Part of a small language model's weights.
Size: 12 layers, 2 heads of 64 (1 for keys and values), vocabulary 4096, 4.63M parameters.
MLP neurons of a small language model. Each row is named by its layer, matrix (gate and up: input weights) and neuron, and shows model dimensions 0-159. Each number is 128 + 32 x the weight over its row's rms, rounded and kept within 0 to 255. Numbers have three digits each. A neuron's up and down rows have the sign that makes its largest values positive.
After each neuron's rows, "fires in" lists the words (lower case) most often at its 100 highest values on Wikipedia text that the model never trained on; "fires on" lists the tokens most often at its 100 highest values on Wikipedia text that the model never trained on.

L7.gate198:108139136116110149090105149093180114148124181127104150120149132167162096121125132161046098093118137075164069111083123163142104119124157097122143141128117160103071076127090205105114137123136116154071083172113092159105115077036154120121143171179122135126136142116144119093139124152120126122112112078123076056112129100170163123136191098171152089147121196108187137082168074112151101073098161124058167126125138085141106131131166146067126071057127117168142115114132139142115164177152107
L7.up198:214146040150150109108077125191173106133111130141086075098123124129166120183079171158140141072151117140093112172113125117185107095087146112126065113129155196135155105138079138116135199086097168182150118121102090185133136139116152150179154116120125148094151127101134136127154091084160125112157180161135117181133187165132139150141091144100135164107093158137128187067121185083141121184159145091141153103156110130088084122119133121075089078144152099134088106094142123075130160123139163
fires in: "to", "under", "correspondent", "mathematics"
fires on: " to", " under", "hem", "res"

L9.gate392:122078074151115132088152163062124129179139131196118104153140141175087091096165112088088122131174089122110152167038093093137100195120149076069104105160160173088080191154162145150178082097120127153141149102092180111149163070136113104113147096166113103101167104137098125163124087111103146141109087069134122196138163142120121098100130105097183086128128157126105107108109148163168175134125139107156098104132119173136129121046137123151097122163136088157067103077134169115116123140098105
L9.up392:174145117109119140094107137135107122106118117117048091120096048198073078109100069117123121114154187165147137147160113146186084171136183137135134095145143103089073118171173171174187084158073148133137119117111137077118089143083109187129116128140104070160102103115127118038112109131160114127128098091179076124107092138141122122090204114080173097072138108140145092138118113160075131132150106157123109111167144093094126110071123132111085094125103099155115077152130090074097124123138115
fires in: "would", "can", "may", "will", "could"
fires on: " would", " can", " may", " will", " does", " could"

L4.gate312:109103167124172176117084148108071061126144113112122107149124066178081115068224153066094148119150137136137158101111142080126117073120169110125125147152166091143178180169149164097117144224130072114104120141134148179202074102105129160140132090143099149162130139118145208123077098140089191093156074178149081091163125163152118113171139122080094116114083133118130152145142110106159121114085166119107176128139151130121128173124097134130119170095108117146130105103110161139129141103114176
L4.up312:147153131125091166159089119040137120123118118171158113183129115130133152100094095096066130074100115068119096066154098147120135042129127106121154123106116109165077089181168129108053139149146101123081140155126189166157140136166140162151165083180166062139117102119153206099070134134137077126152060125180163150158131125142111151140112162115162044159146126154122143147162107163112106142129119152092173180112115132139115164146091163119199166130149134103140106086153119166104108102144141
fires in: "united", "approximately", "exchange", "inexperienced", "new", "puerto"
fires on: " United", "x", " ex", "ch", "ex"

L5.gate255:144153087152111119124053098123112129138126115133102097135149183156101156092150089225149130169122099126159144116114125095124116100127128156152123142096182172098082211142099108090180143121094077174162142059112151088114142111058089122102181125176119133169173131122154151132102153154135147135165115157146140130106154166062162068129178063137167075111134086104163101196117080177117137121177140138158133142138109140166089143092148088124135119111098080125117081126150053082175128128142102
L5.up255:116156084089084119118137203099172073107163164214140087102116100144121173111174137110103130098145127118104158155078151066105111118146109126072111098146151184081082162097112148114079143100109116198104122132115154099110095164149074152085128084166099135086145115172160137099143078111084112106144146156088135151107134107153114140100114126128128137158084120092141133123107093210119109161102108134126173177074100151047151122139159080179093113135164139130130139067098223108142119135115087
fires in: "also", "not", "may", "never"
fires on: " also", " not", " may", " never"

L2.gate411:132133088141063125133217133116115169135199071107104148068126117132080122127094084140088129153108120081145114134141212168153115123080122112136101076142130127052115091097121157133123124074106103136097109125182172077094124169091176133149193119157133135122112125067130138146144145137087124059173136094173122174185156122127115098143133149081157191158178164163115121175121132049128176151167146135123188103158162179123093176127084123141146119120141147123168130120130139163146159091127156
L2.up411:061152130147143130116148126188118115125154102125103144124134144110130139130132138176101145123068077116117092135094134148092101174115130115084114114137156147069132136166133124077113110092172091135177156117150106140109104153050097171134095119172133107104136108135106078120123157079091125076141135081161035104098164158096178127133119128105175115140145123092139122105128179081039095114137080167100075109107084174128047131101083107057144121113202117164150169115136064156160130113069088
fires in: "people", "women", "they", "children", "men", "woman"
fires on: " people", " they", " women", " Women", " children", " They"

L7.gate145:142098146187132100134135135083148169171104152142105118116108145139149161156090119101132137177155106143143134164079174145126211100111083114107171139103176102136106139112122151050144038088121088130109131161171121048109131161070151136146130145128110131158135093114186114179173129100097175101159105140183167157170109142088116100068132149144121125136125158144130094099144102124080151166142144159120105138157128136147084075090128138048137132081071133145178121156142222156077175137178111
L7.up145:141134113152153115180114113085067172097138113155146142156132184129149112096205099096218120114128122092070163137115148140165104170120092139137165110119128159057106092140091168149208140117136096143134159118141136166164130176138096158155097153145175147134139131053110114182156100114108126177130149127148165153151089158174077106092172108072128093170186171106128127108123125091110150136071082121102147135167162098142094141095038152163071126134140111104181155132114139135149160191157136
fires in: "which", "would", "had", "to", "claimed", "as"
fires on: " which", " would", " had", " to", "ed", " as"

L5.gate105:105128122111134149117124092110076146133123147135116103129141115104096144107194100145094141150154075044165143116105142112138190136085047153116174103139085145167119110161187134112160092187131116106060155067096102066157118075172186070173113129103111108093057139114104175154167128078098140131158081116152106118160147099111181150122120085061115089128178150133091145159099141128156045084116164151092123113102101099118160098139110141162106106173159125091099148176140160144129158146116143
L5.up105:152145139156184127129074061135138113117120156124139121161087105074136075143127096127022142095146134122099130060081173103094156148105088109149093119096174159142105093114117112153183154193114144123096140142142125102134137122147131088141161186039079150105068161145092204144120169136129113138133079098146049074139131076143143111126168106145148105141158133112138155140068194110154163110139171151128078065103156159125142086155137122158177136163139174137138105148149102155147144146162155
fires in: "and"
fires on: " and", "ance"

L9.gate249:100110066148095133188165192100089108095168115133155146222107126145126157192146113094142115068132096113144148160118127116149091116102145123060126124132141144102132063085130103103102142121138065152072110139120141064159151127175148157121191082185081087129127090171131126099095189074070094136147139094183134169156117142087119145118118106091096118140177078137068138095151120148113132206159169131179140150128162145084094114152113167133098118164141114147143102124170164158087167118131133
L9.up249:168096100161166111199154122148132207160136159186133158113079136127126109108131148132116107131141132172137224104120138062122130068110150164128094110153162139102116151107148096118160130143110196141126134145120114079186167121153095157215109124138105142110050090108225085149133097120113156175170108106146077161112153110130121115088113149142156079168141121150142111109089175153108122080122185115204107172082108125122114161108134172165088116120124079127128138100091170159153134133073123
fires in: "they", "who", "he"
fires on: " they", " who", " They", " He", " he"

L7.gate188:120127099126139137145134137143168122163114137097153098192118116109113118147167127068171100119131080074021170142167165109158098113153165165096134021147092139105161161134123166138057112117075121111137097136090117105116136153075090135179121064157145100141112121084137091119189133050107101160126133123132113117154153142104081145130142152074164119129141133143112141049199099127111134153151130106124160094136164098106140197145107144161139098149100128080085082111105154140174115183172167
L7.up188:096123081156140115108155078116170108066170119158081163170164185119184163140136083119133171113136132088108129177144110154113106185140079123084111153120097135093124131142121143162131087107192184137102144155174133114160117140180141075118123139130129145087170134134123120081106176136187139139100062162102183145058174117103156142150171135119158134091118121144188065130103096148104066104146156105126150122107118127104150082193134176150068098087114132126087087048153101139114115145081189
fires in: "as"
fires on: " as", "is"

L4.gate257:092136132174120114092051093106044146107098177159095161107140110103157113115116080141126145069129096121178180135111153146138086024110154151132138117076117131137127139090132098155166079145132126159139089123131127107191062120112106094070163122158104134070097119072167080169096106052140070175145184073099146069167137112102104109113147135099117153088096119142051145130166107164110101133137150111158110132134141177090149137122137082090118142141136126139115091149101106170140130185143114
L4.up257:169129115192104113164136136141123118118130139135129183087149098181107122140079131091157026117148095102136149171139148108130111152165123137119148109115104154120114088080116165065185078084179089134150130125121121135100103134080106180107099135112116111175165116071106111116090121173155127110137110101072072139220129151117176072070102073182096114200156140156132128121108124116141097220118154144154138219127128161169124112131119189131079092161115139101114119105092120126125152147144146
fires in: "and", "adjacent", "also"
fires on: " and", "om", "ac", " also"

L5.gate308:161145087072173103143126136180102126105100101107101142147175154076168101130104160125083145106114106155066161143096112171205098056162101142135128131121115151123119150117114131127079107197195124124160153169100139166125188134164142057061097116175075173135171148149111090101099092116101154078137090183116111122123155089145132134110073098121149147150091130115134050151155125152101129108167089141197163138121132092162168101096146138100082070088180157104150124125113119127123106084140181
L5.up308:150125165156159134052116144128108127155073115116141143122180129101161161165113108163164133155115097176077133120144106152139079065156129152135104129187098074144073171179122122076103086150144123188126127169106085185097175141101123159098109143164119182068112202141096082129088095117068122103158098110125176112082161120144108151149113116143168180077099144154141080071116128148160109114162075105144127100191166119054165172136121103142104160142182087118155129152174137123123102090123131
fires in: "more", "very", "too", "less", "rather", "poetry"
fires on: "o", " more", " very", " less", "i", " rather"

L4.gate187:082155185153086098137089125103100128142128158179118133123097074127169151130091155102157126161120169110147065177132134096126141145196096127165114093207143134090114118131108117147049200137067125111132102103130146094172163091080106081171142147114126137124177131092202094132121112130099122138125112146108064162170104138150115117101099151090075127157154079076175192170132142201102118160156170150145102136163135180191128146144128153119153129142110116095186093120172126126138114072184142
L4.up187:138136137114115126095108146142105101133136151134169091145151138073100083159158115115100197152128113158147134153119081089145151144162085143123195103127117092103105066114093125116173131088180128091109037112137081154141153126108090179144122078183115134151127058148136139118146126183086121092119184117114115120181148143128118158121113089130104192129119104129085178126125154106154161162133096119055174080109083155188182153098111164186170103180085122169165132165126088175137150106188066
fires in: "at", "mine"
fires on: " at", "ine", "k", " as"

L5.gate439:123150140143127201061115131137112165147161141116121111135119119107090152115084075088133125107070080124068170146046135100187164142127165166124157164163109139133114143114101175085098172123129151147117104151071136096125101109121138105099079113160080129132101081171076140105081087146145137136128076122122149138158189139130092190128108101140127120178131106154127118062108158194085106165160056093135121147143174166147087137122174153092105137130158120174083116071153144172179157095079064
L5.up439:136155136201172158168089117116113177102189147136170094211140123116126195116109099068178144106081116117116167131097105096113124091132108157106117117148178072129084141165123209105155171111152085133190097160117144135187130120112142058120089117134070143083102122174101092147105184106130126110164091116106126173150115170142094175119118085168076104176110120134116097097154149166179106183133118120121083120140139146146123110136150164183110127097160095124126153106096181146077119188114161
fires in: "not", "very", "s", "become", "too"
fires on: " not", " very", "ly", "'s", " become", "o"